config.toml
norm_place = "pre"
parallel_block = true
learning_rate = 0.00544
schedule = "wsd"
MLP neurons of a small language model. Each row is named by its layer, matrix (up: input weights) and neuron, and shows model dimensions 80-207. Each number is 128 + 24 x the weight over its row's rms, rounded and kept within 0 to 255. Numbers have three digits each.
Before each neuron's rows, "fires on" lists the tokens most often at its 100 highest values on Wikipedia text that the model never trained on.

fires on: "ist", "er", "a", "'", "or", "us"
L4.up512:128151131145137132101105108127124078134112082154145146137171131097153074124106161125128145097135151130112137119127100128122135131174143092140161118173129105152170129137134154138190137136115132172165122113119108099115148163120097128104111114146121123110158134119088114124123110161146131129146130160128104163123167107130147135157099105184076104137129124112143150098148097120180132191118

fires on: "s", " songs", " units", " minutes", " people"
L3.up707:149125166135134117074156175151110138151100102100134143111118146122116144132129186196122123070107141129126132175141156137074102139099145150109128131106152124134120128138130166115145139159102132107158172171116124094148071103126098151137151134151149124105126114096134124145172114159123068121136149093170131111147154136115098145163152130124110123120160135144130128085115124102133115111116

fires on: "s", "res", " others", " people", " residents", "les"
L3.up696:176110172128112110113140167160170138137139121128155120115128112139115157124120185128104104120144139125130144119134148111150123148160104141131114111137161110174127124134145158096129154140153141142109151142132128143140109125104115132146109109115149091114144109127132153160146081126126093147124172126153126095106135137115120166190144081113109087124148154147109153108094110109134149142115

fires on: "n", ".", "ian", " African", " European", "can"
L4.up245:108136111090138141120144151122139148101114093142166108130147138097117108088094116152126141070117149153117115102135148089167095080119125116090137148095104092100146125131130141105086065138133107154092128125107165120134103104124117145096126123159089128151147148090190087104124121068146117145101113129115134201137094174155113164129148142126126131101103143102159094137102137117087163158120

fires on: ",", "°", " /", " (", "),", " con"
L7.up562:098135158135154124095095087163101155112129145107125088172085130176138125160098163104111128108130093117112128111128131136187141128111150151107122127103136121083153113119091128128149085148154147123126121168108155157134143107128139120166137168061103112113151128125146098082158118152129161146140163181166149116116115098139156129094139102104134161138104141107127158149131093118155137146143

fires on: "s", "ed", " of", "ly", "sh"
L5.up492:153135113064118144153140119150132153137128119123134124168119122151141128176119152120122148071102120131136089153177122109099151137142108142143114130139130120140058154142090129103101137173166132111142149119131137116126162114134122168115125115115116102115134113117141184100157123128134101081140165160113137155196151121138138158133135140072120158148122153121144050147075154149136105124126

fires on: "c", "y", "ri", " Cal", "hi", " Tri"
L4.up411:098103135128090098141158139151140110083147146137138103172137114117136148127097137097097107133172156133110129143132160136095122135125140142175120162112108172142127113136099120167109161094129097137194137146129092105127109102126207129131149124122136130157119138092134139134157100129142092109137126099132139163138115108081140158111102152087189134078130136153127134135152122104159097128125

fires on: ".", " place", " States", "n", " home", " State"
L7.up384:117154126123120132123180136104142143133109132122124102092128169129157115131108087141127175088172136176117165102126126098103126101092078103102152124112093108104153153117113103135108129112157104129086157103132099116178159102174110171127115149115127122157127117141150070124114108083094145113155135124136089130132092131119100117124110113120151132097153103104144115088102153128138135148107

fires on: " one", " At", "up", " One", "op", "ap"
L5.up238:128122126105121096119140077122133111185122167148109137126116172130157142079114082132129138114110132138100137136154085132137142135101145144157086091121110080118167131153111159109171115096104170097109156114124158138145119123122089095125162140107153117089103130145186120127089155089129107109119099121142143106110107136124125106125184145124133108097157154079076107093169156123106130142141

fires on: "1", " He", "–", " At", " One"
L9.up618:102134104121125128155158108121096087165108148137138099101126127133159130117137129153094122123104110138102097146123080127143132163115139112099069119125134102136092084138091115105103134111087144065088099102150146140126152096111160150127129154091135126108143103100125096090082168105190131153122115134141151104111150159106165145158096110120133132144139151170129144171119127104128164124140

fires on: " ", " sub"
L7.up728:093168160127130097139140087149164099143121101156125130158148110141146087131149150124162120105090156097132156154127139131144108099084104142157163090147134135111150137144193161116141102104116088093181142072162177094133119156135151146147137115149132119114137140113094109093178117162157161137101118146154165077180156100117120110152153133143078084106141151096127104128101157129101137116132

fires on: "n", "al", "i", "can", " African", "ian"
L5.up250:115169126139129176129180156120138130139114109146134127149118159146091067141062130129135128094107129152125153158108117127142127056140114123134129138107138116159118150162094141139148127121142089142102123132132119127170134135152153120157119092117116153139084138111088096104101114100118150161119158113144097152121133152131165124141129161137115125112141155126116115128084108079128102158134

fires on: "s", "d", "ed", "z", "ing"
L5.up671:108131121118114163125077140145128114153118122151114123148091083101114157141133181149141143094161127157134079132154127105098172105114089159108142161173173141134085126162115096114119115130138115123120115091111072129121120160102140157130132109115114137113142067110109122169101133120163095100154128183118082068125130126089110094121160112133154132146104106116125088142103150181130116157151

fires on: "ed", " Kur", " sign", "um", " described", "er"
L3.up242:104130117145143185153107125087096107140092137125110143090104141163122156172142127089147103156142161123132109149138133137109082125144137159157125106093124133116126087167130097132144145110169142111116125135124110097124113113115127150088111109135191148133160154113140140131106122174106103148125163121096111103118119116134127142144131163140127169140111164175121126188095153172111143133136

fires on: " ", "0", "1", "2", "4"
L7.up679:089118118135111128134146095093128133121081109151121101137139135107109137112138134091156131143094104115123125135109142078128128093131159133137117114138150083137180088107152166111135164116123069128135179118144136106145118139153102145135122124132156149108100161101091159143136120079140142139154150156099165132161096129121151130170109172121120119109073166134154053102122155138097124131105

fires on: "8", "c", "hi", "'", "che"
L5.up525:121168115125120107149139122143146167061094141117111134112124089119164162145097124124088145120140125124077145120106144166124150114129095116115122136095105108105084106132133129138152143117145174107145130170127147120154167094132128102117138116102141150144130104106143119119156119106104146149189152122130160119109124069102073173124126188091114159103154116138131125134137140147125095092162

fires on: " World", "ter", "n", "ar", " European"
L4.up412:158159121129138166113152143158118161149126085140151131130148164118161093119139138184134122133105153158084130129115131110128083125140171131129130086125129129173110139112135140105120149131134125139099145136165105117156131125109100106142118114139111113159118126143144116188140091088167082152150150125163153148092092132151126123116170137142119099146122126099113140116132151119115131167138